Weights of a small transformer language model: 4 heads of 64, MLP 832 GeGLU.
MLP neurons of a small language model. Each row is named by its layer, matrix (down: output weights) and neuron, and shows model dimensions 128-255. Each number is 500 + 50 x the weight over its row's rms, rounded and kept within 0 to 999. Numbers have three digits each. A neuron's up and down rows have the sign that makes its largest values positive.
A block is one neuron, or neurons of one layer that tend to fire together. After each block is what it responds to, as a language model described it from the Wikipedia text at the highest values.

L4.down59:541474525544537558526525453473581479488544515472570519537463526496515516521591539503521567575452470447471431437542500492502557557502502449463522503566571496510463528440497588558468413563550515500494482486468506595465473571588450508475500392584496585525505483515465513507494555530542491558485538454447479497478475469500486576481469467391485445607538541542491439544516500559458507463473
L4.down435:507476524505448441478455452507510486485533432517591431458477529457476479457521456399543516425464541446435516571547592510584522458470451472523491478445438496535532475496519519509516456491466485371457501457431505478520508470533507524518391536597491520433518467598526520472483408482440544417526478512478573487583492494517488511461470590485511468505447487507441445469540423629513477436558
L4.down458:484538501408577490466548508432505474509426519420436530383562488498527513415491464547477514471511506463462465580478482471416542497495605388524547491542403565523433498479456430561490600516490502467524438513485606494434549534567493541492572538534478468527379502469550571426520435552536502526509609503481532414553504509498528586561483471539491547530462444485532397545487507488464539453647
L4.down572:562471585521534524477453544515496555457481514445393546506512540474480588461389481460458513440417488442519591511492531478475533489527518412475582560437497502562501527440485519444554471452495479507552536541553491467451458523444478567637482537500512521544529499504543561575438478516385513568558506451467549514470526474514461497537512447476511533449426521442459510477497584537453442559505
Responds to: Sentence-opening adverbial end

L2.down316:485561495484454512506476445460411368564525470596455513520504461453503477519513392532503495516536500462582464433493565554486508404507455566506470509636486507575469428499463507469517422567542612452596493443507448499556461454546561515385550476606467493592577596509444512590537496513480472427560500481551517423450513546499425465480502518498562500461590442494542485507477517522481589432420
Responds to: Section heading line end

L3.down21:464492423508491517483409460470545631504489504444481539563483475504517494534564564517587526580526503476482537521515494534575527546606438473525421499528339472489512512537497472449536445465450551463513457495559515514613479461486575518462524496426614495490508480482549555455528456452396483487474467524549521477534603555466583469576483530497454441436478463516479498552534600496559526559455
L3.down28:430465429418427590468451531559435540489579567486533562460408584504476497533531539465525569466455475495428495569586535489491499447564503506567473484503539460518497426439573479483505470538447483583561474486488576500463514564540609475443498485415522413494459553432427426488520467449513546604576480535576545542525536571555513450527421463544407582507448581435610564610484516537523513519454
L3.down46:545402488473541484613516419536456506509424515363479525526456464490526565455554566494549547364543461512370594525554444448442498495549535529469505493419455440534482519500490462473501497436580494519579567425530569521496415473486471468498435498456471479533528512388511523574587529478474556568434575497422453502530469525451486589446404505498532445521516532564494453493522492456475510484444
L3.down96:525441493477452496491472445532506413443513532584530470604499542507532629541436493465473496470405581567487514494505499556474453518604412551535519408512451440599472540507484411540474483570521491444563471513514497522474564512388544509520547527513510556506495483548480520534482484544418453559465485544556480448546482456482469519600535596576466513571536584468460560554545504500553469506465
L3.down266:445577480388409563521485450468533563501516438539406453587541441504565558504520523488420460478564544511442486519430476527400573526552566460515542466588478468554476415482531542476525546525465524569566397477601546454483564379434489523521459485458510512515485554485469590483606512531406480468501477598462440506512479407528547509515534487548477465474514490520579472435555467561465445599477
L3.down367:490451554457588526549470511564501472552540485506445528561430484525447476473456556476508457496473498581500522548490534522451520561507590520414385456487491519504510516523522487590546494435502585421516490442479522466516433529534452444535512519458491544383531470434378462496495466422425608540468568527488524551472506600465459527538522401525475561484526516550487542496463414486569453506499
L3.down391:544373538468460422471487539441440470454468483564514542436446479364440442616550504486506531511522469562494440547577495534477434490507463561497501512437554494434464542486511541480511517401574498467484546421535452485468443580414578543635463502476519474533513548485476512381526390462472576517422589511529496514385496471562505409478503587434485529533468445455501493520469579466545499454468
L3.down410:505440474434499411507543574496538484531523565499532445498451506490557524511457544470502530500548459610537543501537426507546636431523540469529451510496487397455522436361505409509510532485584464564553558554503446520513514486429563501508507471464476464562518459436441502497530526544631570427490538484540506449512412465481508446506559460524497450542479482540451353548521500544466403434476
L3.down438:487493544495558491427518418471546481489633590530585518553465514522600478470498522451490420464516597539538461526451449571477517510444472435511553528439523446555480455490431545567452434617469484451484478491479503481571545505447589448564404530477589507470513458480510580642497474491518533451415469638494568536491549529508530475482537415513519506494457517553482536536513417496462537540626
L3.down670:525583492543486563471486424589529534548528607492474499469503512489495594520456546557457457454489393498495532475537503486523545525509602460556530496549559489469506495483544553526421525525551539450451476437578512489555405483407500466404483478529499459545604552521481435516624508423518378457519500536475478509544494485548444553482472523453522328515545543539477432517516585505467539478399
L3.down678:533572492569448437538452415426516474460499507425455540540508465525502486519518495525517509468520492503458505518456567528477500541548546446554454561564505537526575558549479566460529462622413488518505537479460487469545518569527554589487410499454506472454535384478431502550492560459500469494536488496474524554551422465615448494526446519409580512491432520397380487459583444549527578508540
L3.down688:515479539586529529466511557482500469500581453467557531479504467527442559472497453517508433516550504537496503542531550453519538363530490474629490527511519445555459499573449536509538491606521513474530499534587463581455438463494397463509447458501526490476509420547523499433568612495584596395451425480465525594542429538462441466408440494511446506502431569413498515494492505573516561481522
L3.down708:496478480504581546450520525589537451488441481480494512565441444398471584494488527514505500538531543555475516482464538540540490478538450596446537481456484478454412526580499469532465566412601629463470494472472530466437534506516528481538516537575483499514544558456472514538452519507382456556436422413522478457533402464429393581486500429459538560485526479539530508456527613459570493508483
L3.down727:523507478483546558587571487505466425522561528493454594438494491481497528466514493469493560434476550495508440444565544408521508391432557483505599480496639477507488440543563539474508451507580496410490475573545605505430505521556433548488549439539489559476522519586520413514415474456517565492511422478477529361463565549552443492489466517508574423557517547608528411542508495505482443468551
L3.down728:474512499476445458536437513475527507529477479526502589466540496515508624472531497493484478607561578390420452500469497462543441503524518546424511481495533492482453597494573451437509571488567436417550443461516516428426510511496530465550560536470521436597527466467493436626429532454479513526528447517486518530459530505429506620557542490409501509450489497529465532497614519469491483635470
L3.down809:613456525383541458541500447483418506464532575425446480539482490541515442520560420526467567479514534515430559605497557533599529585524517448457457479507413407514568508536482409515523465513450495466476469429429477567560511520452578494480497475439536454506524456509464499405537498474544466466352430491509422532528526467444593409524445445525528469523485617445471532579531567515490489482480
Responds to: Relative clause pronouns

L2.down241:604511457494473430533458491470519434492489519519495566517509437510513571545518551526579472486502457459529612515487592454584530617526538519427443549438518502438434491494560531545513491485559560561536588560440590509589493476463577557543469565560454444529562584529466532624374514546434479531460591474577512516433500535449498502445471596467467506519545566330458562536451477476529534514561
Responds to: Section-start and clause-linking tokens

L3.down43:514497538467430578467473569460577522462533529538486515506471458475486519529520414526485472517508395556525357521487447494490505472488534399577453443606563623588442423466481496542519462530528475538483433558441461482470520481503544568518543511433474433460513567529520458417515485531604462604456508473482545590484501451548559590540480502526433485561529427528463450511606483565497479497482
L3.down75:545629519530539498465562513506514459494408589413465603397407527434478574413561610480416502401459490543423488557447400424530485546480552615469488477526532572480517603438504507475594499541447456553485442507507526478521649479544570465525463462489496556595508470519508473510487460488445510517454527464516548421527483524576503528358502468530598503499436514467451489466476385558504513541597
L3.down109:434434495479485543451520509495511510489520452577517534578522523474528546558432521653426455549464505524472502500448470443556570623590425613458451452570426565515494533471480466504502437478567495469476477475499423514503525485482572512450522520566572555487510594499451508427498454528402505456492519499445516553428499471472508420452499546444454521494449452532448495462489475456460457548462
L3.down161:576468489557537556463419453499508501413516546472477551460472487494522594479563544523510477433516454542476489466412497504473528479495490524562496543484451452625541518537499522472545598464464546505465443468552447434517536491424527490484505475425458537470545578512539389368542423516416539433494553584483512529473503489454433485352494553504477527443520516525499433469553435597480488429529
L3.down196:496460502455408540602550518476489488512467452593548458458429519532498527393498525453508499502539556472540490463411477533513487502419476487578397494629559507590569535472576520563560483466591472455589524495477519505449513434496511467524461507478485476549503535400555439446535574528495527577527422460579576547552487470444505478457375511560464510500545431552528509393561559508484472464497
L3.down326:516547474504477474364509586509474547560482431461560497571546460615571439426456478487539663599490469464636598504467516463511532462557538492440414593517491506457502580498515472492627537582521434552413438548552484489491484427450519458544537515618461515396478583536543409458530511592464476403501490504517563562493447502473442519557429482385505481491509530537490463461472584465499491389525
L3.down382:496514579451545421526410435543455508465448498467489470526546581479633488501551435477543529529517411556489520385456498522488466499476454456476548523491507507614509499487620406490520418416601494534507516477484552415538502445502526566497592556438449484436497513469579491472448523548441464460519453497470463456474515478597528458469410508437530413468429428480495442433487460523493472509531
L3.down459:417503499518471517502422434560543511532495489557390504443452408485557481527485512506442508505558516485505467476439478547479522518537476516507522526460518515487509527553536578431503616431498580500529481526599582466516483641455558495534467492504474520509549597424496458545559496509421496497391511523465532540485509421479590520486455437409548528530518391557523494581601542506463549534488
L3.down462:615459524570505535476538458451602419553481498538526621475460598443520529496458480509506538474510431406514491452489570499540481466444465480475480476498559495437526490502468593523402532487422497570407530543584533466501487543414481528583523553425491471509547427479566531546560379483497517419473504600528503431448504434425486566515511476498557519467421525505480447561528468475528459446495
L3.down498:499448523491442526474441466469513516443504539539446397482497472493471522502550511557520474454458524534478441460394501480460518497490421511490542490400503504464443467576520617435495480488451454519443495409476600491552558463467528476545493514487494470552537389439555559572445537548469478598513391559542598469518519476491477567520570496627498461352546449504495452560525530486486505502550
L3.down571:486458538463477539490529507457451594472544480398487563470530465537494539481430498422441480523516470435416428615565525561523626496512492415414509448559457415522553468455541551538510505461490570510529462480429477576493531433521531479581602562497529396541504548514350459501475533578544451488495466510512531445467447552523482528521630495541503508565454409465432438530497480490555507488530
L3.down580:463516581490464509524515603488565507503426532533526533457495495484438471465419493527520429554489496578501522527508463603508454545380548499541539539450435498384422497423496561446489607490457538514479483536545512458570522485480498500538459489515418498508546471465480533502462456453541478444450496570557520459517444521519521501511545489480518530453489496561455521456489533389458565507484
L3.down633:410473520539495490561495529488509546495474651504493502507416439451520495452470561523493509578458442517473512494423498477505532438571399428554445543511529438584498468525514497506425540582448529548539430466455535492508561469623591468463462525464473480472471453440486487479459521559474515554549500489434535550477530452472536492530513399494547416566576471491490571495577434416582434507468
L3.down640:499460569523494548427542577552468432510520425531551517463531397431480501404451481493517592436505496517501491521496427507399465409478534471516488427484538495467466448492500622524518510539437410529425517400529566462571448443487535527515512580491581474422402522499516480506554553444558448439463491528509551485510433436501489542544478582502403558532496474529517510534534546477495459557483
L3.down702:444442406477570536519506441506483508516520494506547505468482515446458499424522462413461492491578497541546472406438482450516532559414499465564535502472488520486488580511507440494504580483629573535494547591496456454499512541513514410507567533475593496490548605441601487498458546476488478516525463466467439561492458492471441545501461538574533540521513433456523447469533541571546452595442
L3.down781:505554518522491478516582377446515425488613457398468618505523427523572484407536487539507547483579565458523499480612454524614539456427492475467522496495501524487509427485541468534519504535497568517590454473398532590498545467564495543556520480608466561507486475599487441504485519509496472505515512419445502556565601548499462493377549457564529591538515566518571496485498433487468443470485
Responds to: Years and time points

L2.down60:531505547585492380544454437497511478392570493526520491489539417507528503592492466508504468596515559482501494440486483621511485483531410485577421409519567538450514464518568475422533520488474524497450471503470483590499442456552469536444445477441474499446534475433584466491520468474476446415489522505522347584460475428492500501532461508431500518485529398491483497521480570443489632519551
Responds to: Year in full dates

L4.down188:555466523377515537549530592485612505480508484527539578484435458591477449461450559407545487549527423505446531492576585500572578491358561535516509532430483417418457523508501436596516466480503509526497554575526548594483468427435589573602569585536454491559492485427516545578506560422478541581481466508608500490443489478533520517621522473483479553458558409498580485538503513455506606491426
L4.down349:553506604496438525547530428483450482477424508499469527483477530530535441501557559433594493588430570544365511466473547421539480638432486550503493465445568470518420461502600565480467542494431512551510448446452480573463477521519495497467474551467487532447516497508495494453467549490540479554530382478479529486473476489555461523578594537515504561497425457488428526511534434453395423582455
L4.down350:496424581463516541426603461512448521474491457468513522430495451470506464544494617493516508430459559496525517534507493519484509443598409422406516461410486521413517544447575523530532447556524510451439465512534492496458407376528486572459403521383462553443552407520534574517486434503563417503430500477465566477483541450542434460550528515417479491576465494515539455500527531505522544521516
L4.down356:426492472576339475517521525477544503552430449410475418548534534521465499562471434582505452486431533450486474445383475453468505564448500455434489493563539500549464524454486428559521471493517581512411466490531520567512501477460577472502438486512470549491540617462420462553459487516525423509477531414503457569517577466432411560555506474480579585484553455592449555547526424444456446550555
Responds to: Dates in narrative text

L3.down1:583428544549505422491539596543505548475487594479433508342530564568492547406500525533484414516494437533481477505488535532518464473568440553534526468469520473539519460577432556463485546466510512515479496532511485478440440520591564581517450510598374538498518483519431376533543555518509517526474490579520526537447550588501440499454599459484482473506542501529471502479488572500484493513563
L3.down6:553444566517530495563488439570414452456517450461518556540454547460496549502587471463505502574461533430578465427452438413510465657443557598518463577519563464464517580471466403498458547509494467559452419449494560560465485506497484433481557508584457509498448455434582481431433595512514511515511556517494438451399531553444499542467507419572545447479574463468510565554570483476567586440517
L3.down26:490484483410576577413487525502529514562440498547569579496559422527526552467528378462418461458532483447397542531473490543521356506508468576549508458505478447482433406441374474533502603423446489412460509555492511443415535625533487502478525482492468469445455556533496519440523516481478561569468508495491512492492516570553465607449464435532624494429510414557433514527529492492448522479513
L3.down74:452539473465477489491505512444566448532476502490451453432572443542529565500521528453567424522582545484415536467494523384534536414497489519366553501524546445500518508474512402468500485497456600514537552546518501456496446471453665555507469574441481452469465534455514373500442462536484530454454437506454468527454483461527435555496489498402450456482442506470524541459490486503458567510482
L3.down105:541456489484506490555496513509515454477496464472403525526494489512420513438441498569568508550526492470528494615554552579494427431510458433517522531525533505416509478533467522538470533545503480508479488607558455588470465447557507430499552461507509507467445449575483466507564490537590529449561497502482492489531406407500456549538538470593419544517576514531541465509520561542493510419412
L3.down106:455491418556469489515428527433552497456560408521603513557570469583537398491550477552547459557489436522528446508468455548607460484567513456534483485528487561531477438513402477482518470553559519503479553426541479596524550521614536527411533598537513503438472518508482486447374446517553514438492409392535544494537428431477554471459477511405526465548586546515484456530520476470471501604510
L3.down194:503518489489491455549548537506425473527434412564536545434498509559612483477503528439501422460414405526600460490576562497475486556517534583591510513455544555555512492496440602527468490512564462463419566520536480494535399440565458481514463479491480476557431601448531434485447534391572490627520536480460478556530470510512584510564492473468452464486413409494504454527456530586482516417473
L3.down208:639550605566538567429414571445449451480460434482532485524536450559575490470429504462532513465471594446478483514497551481538497498467488432467493622446479480441500478480520466451558493522495458463553531535521438509504483496441381516585481437505475448523466478510448530518346524519431510545508510433478538530503449468583553581520487519590484520575400356585505476589506600422485536484455
L3.down236:366452382623536447508549513460536430618506558560423505544416549483601557427449484553458513502530407471537544516529514561468521438602527509556430475533508524412506388471462502490522469503547491376559539455511422560533489477560544484513456606476563445488501485406472332509521498457506439462491477496484508501517524507580491480447521438515461441570592484545462477474417468574533505524419
L3.down287:593468457502595544407477478541431585467508433420498482475598517476540491602606508506471488480463396476488531468427495467481440455516478487543595513484480503538486574525441492498473497587534519526402428466485487522465459421450448520544410529512500551494505439424549529551451555475525552478398495511542502562501432441470544412486473551453428525534537428512521504512550470440471486440480
L3.down312:454435592535454429474546456604501478493571545462471520564459482460452481650504557471483489570548548451540423463595525475546535535563440429457488527502535571520460476549462483535502477500562554498545402539553540435547537467564580543526498506472571557504411580438430507419532520542583596510593500510454447642493515454506426439532543510537430481486488498467439493572544471577610436509467
L3.down596:486560454484461563500494530517564510513516466482497556506517616489530401470557548404497488500511503522573428454502504552480472529481504513518379488431564581483623538489544449497538541521505353542457462477596558478507588520438596456455458464499483579495452483530407580471445569413583519474529503503396536552511504523528494475503527548495507570540406462477502448426512583557596483496558
L3.down618:606472484532503484557529408535480458472527489540535493553411482553570548489430478474463463560535561437502469499538473520557458446490584445500478470497490520473523397500482555473527537496532396497353531592531475529542431528552436592468446568570596453543424492532486472512618607462501526511510603534514521459526481517508559465440541502453526563503519615517436482479513424583557419520601
L3.down657:492549545550575497559562534557490501521472520430570492404394575506457450554504459490500441488503481455415524477507438440492431533509523562570478502488503463500513467447497609443426549445513552508479600452619515486473421530586460531547484447439465562503514541516493466572545539452566501532515508473524530492529502451529509505427439519490551481590581551563519533442544501557541484604442
L3.down747:413490477487516536408414476387475552543542506476506484551457552541553467463490450510523499489469434527567495439353401491490499405470541465531485503572622536450570427489441449512528567488511568498479540430556433511523439559591559493421491461534541425416509420577420366474545484512528558384556523413520506508491487423521521519512557472449461450487490466505499450539460426539439471611467
L3.down828:502389575480483443506461521447481498504474570457465511513505528558477438515446510499493514432543479489517588380424564602530523510547480462541481458562578490504443486460423488534501552516492482423530499412409435560505401522548466532475477496412463395532507513413512477486498419491451542378553566516472492502528544440545526458453440505497518460482474546517529448526474405558551520507483
Responds to: End of time phrases

L4.down181:453454549509494532504499447467558480537491436477463509533547511543443450528596493512522487599526535498468523508465545518509552442504541490544483482449627488550467526430510532572519470491528545480505582552520504577515523535568472525537422512434517466599581558527487539463499581468426517417483476528483520453442541491459496595535508508474559488524511637492512532587517476584360511605476
L4.down286:572543580418498380466504597467412491607441491549477542526460485513423448509463432472517511456457483454542470473453490608379492469584659452521473421535541486484445462544466498536524542518501464553603512507510561454481451578496471617441381580482509556520410599492459509585556514483408556391574480450577585539376470466600501537530499467558531569516431410507532503556490454527432514509582
L4.down472:458393507463480388527491497511455517628435439512485475506489523555508428544641422508556502547487496469407553514516445505414418458603490516519464522477523509532505455460487517495414491495545551411500560563472463500449536554577509593477445519456431401594584562543477479508481486447513484392457467590478511549481563489471490523433560493492493566520484533457453465510528533517414424517498
L4.down716:392538511489503521565586534412513527506466505450478508485488453469469438532490501536421451520587554565481482458507515517495517359482454375554489469488670507515513522500510553492512568486469512465512504430401510476475465452610550501512469433534524471395535546543496459513527540570436511578463532467525534518467544466551574478482554493524457501531492505464453527516465442544405499470518
Responds to: Paragraph break tokens

L3.down30:463395487404504504549497537579502474506465459412436634468476474548500391478504525558588469560485520361504511420486585482538618480480453546411520534476543481417514499498552471407532499424460392540454567520547464553440521548535534609502530516617467556479396517468582514512439509457559461571509470535571406524444461466414493495488508431507519545490557508466531476505425471490495489534495
L3.down62:489492484498507406512456508449471506488520495537549476542418456520466451415509543490500530508532528484408478493547502561568519395530505522489498473564450506523530601525426575567530512437445407553519431413476525523515490432440504547548525542599505487528513438480528569485412493552459441542545581584511513390426511493447447517528364508449490460488577467477447667589564529524562485540453
L3.down220:496573544466467425449495471508472375595517531474464495570384514453556441484505493530503617426454532550418438542510623499562525477456529460510434483505501542446573423528576549464474480479488514472473493564391481588484509512439584489426559514470544542570522517518505530503431489310493431410437455469519482527530529607498522508435539517470501548445486554534493557461556449568409525375515
L3.down252:484444442492540547482473524545493510534436431412520531496503470581509417490503492499493482462460468454432510425514423482472366605449594498478519492447593488533444443577537529472528472475474608456543542468502530506505482532469574477426512541450503492529657494591546443577509560372483507414563551515536454493643515459500469425541516499491425487534547506490532464494502451595430496433465
L3.down253:487432442493436497529479479480474587514553489533527459503579525591470486544394483515518557544490550430533528529433490565556613400557400460512466481528531504592469522526520529443475506379551568504456459510505439552459444494517471506463581535528421500569491515546414435498457505523592466557442544509529517512417496577391504482530393409497464499565473541485497525487417523409441515474597
L3.down268:500356392496492490512402423549512544396436389489594489493495536460440518521548525527461496528520484513518579574585516534472462551557484461474438405516430566629538466510498497480477504468601497445574424509569551488575518550569611531522622560498529473497503589492575455443417569490524472478517547448453521435503543447473465587456605491446509510486472514495492516479497520595517417629506
L3.down356:487585473608457397556416414480501490499445427468476611511479524534456444308537487552517509557494433518494514502411479505438564392575472531498618485459542533508512522507567474483474519509514527529579488468422459582538490561453460521469515473472454471520504416471434435504543485503511464489583546442438451487433595516457499390467430482563551475423573538431466524523469491447540551493398
L3.down386:586584552502611479499562571513547447583475543474448479477618555477423446506422435465490526472495420561532529580513388491575482418504508460492510526524496525429455524563479500470504540515485550546487469464443521496530546516417436521498473525447565554547479633546488523525499526498551609429585462487443410529568550446381532552483357531485513544545469554455566424525429565460489484415557
L3.down458:527479548610521439402486487460538382427508417474407454546567508585507553584518558577538474485471542509495502448513479499444520516520503473520498535538619482447501559556448493498556560480423503465458576571441472540465511404575580561531558512521472473479498494474525583443510489529547580562502559548449613450441539512517418456501529524520476441502554474445426511532466460524545443533487
L3.down483:465495542463444525516455404518501459429505482426504484554532503521444525551523544492533472470489473487533504431458535581526468504492563436525442484416455533554505540527498546453595493445484526525444380535553398504444475515564500526440424514536564473397436632556600452405487449479519544486653452550475527491376536538549468561470599506442469496413430471481486476547462461480599572556382
L3.down493:535509494504485548507444391435450430532587525512518489544453448477497504561467627544496458472452545527535493498539519545522478517552460516519478432566511502537499462533466526571477468521512530471569432513502480496548583456500496445506550479479496483464478389585559495493510498368583556534450477569456613564530530461493453510511553502583606531523532464552439523475501580474530459497512
L3.down585:514524508426427442531544560390566478492504562474464503414640409471543493543498533533536426573609535500482481500468424474556433485521480596514505468587613449488480503536507427544517523423464476591472490577438540525406456419515455480549533451475536478502506442488437456505551524493509514478570430543429584497439547467594644459488484482477528479564438452553478529515505414454416562439509
L3.down594:534506504429471551543516606547444493444462483507519494439426471544509475462540481501528594524541495513503500539512523554462488392485441577506367474500537436621517551432601514429461506507583507526563525497538517501404474591446480482494499471492527517570557551531432551527428569477471619596504537532549476504478471555481523436568465480462433451492485486397503486512570461529535543496514
L3.down690:556487512460508518478429464558520451480532526533524539559601526511379574548515432535504425467502434482472498493449442533468474565491515467568550517485455482491644575462498560439476439478562380545502525465534546478510480489460420551607546424533517459457474482548394540602502499601424378433484585501548505476500413505593465548581465566540547467499441527505507414553579521571502553466468
L3.down724:532534504627478549499513488464558370490454564461484504397405575507548459401462524466482507448473489437470545498498541528509538474479522494410516538470505397568481485523518569491551547526543502556456571514497425506515495520547589526460585401513495484518600500573503440543497546427532555485591471470493458457532509538539427509502547489434552527448505497535452442505593411494528504468545
L3.down805:458409468464526517484538593442514452506408508608561539478514474650556437454565398473570539507557450509418496447415513538547531499409425526487497567486477498474566620482506559450512488499506441514424518575503473522481490406493504513460540620446483510564500500452548449552508465516421503532560490584527457500472445506454422538544546546515534514476553464424502526518502462443434619534540
Responds to: Newline after section heading

L4.down258:550437475406483527552513503546500395467501523581545461532486539453488477485485399507549453478473496518476541455505512518502531471496527488553477543537595455534444602520486482565556559403439445577494471455434438484518466490481464484515498423565471510521510477459443541551504441497470471469513441590573524509418527445534332446493457518496450479552589521512482589511499466488476627569471
L4.down479:482460554425555464428560485464433576456495368582527488520415487455595458601507551481584502449558481511502497437498567455514466517633549548466440409478510564507467437529543402460530478506514520478556441596600504468511468561544520549445476522452517538462514531565559479509450483524466553568477443613531477452416464500539337491556441537568460570538471493477537506497452549505521478587526
L4.down485:568488632477539482508496388514512534507406496496459530547423480524490498464388515553542464452508456512458494494455523509439586591514407540424391525500526473478522560441498494447560505503509445505604510454463368400493533485439534496476565498480521446523404452577486537565543542487455507526501502522477444528469527570576568576543500459482457572490499434554495455426518470456503503522391
L4.down710:539537533392432620465534474525499519543502525515400455518505486431483457492517521495467493456528489533582436526471512493501581395495445423501476510500520457482561463487512515434445445505455528521489480531412562567462541461534524478534548534524487519499625614463446506379576453593421532569429480439483589567528512444601546522482574414583425496492529501482540450467491529488512465458489
Responds to: Relative clause openers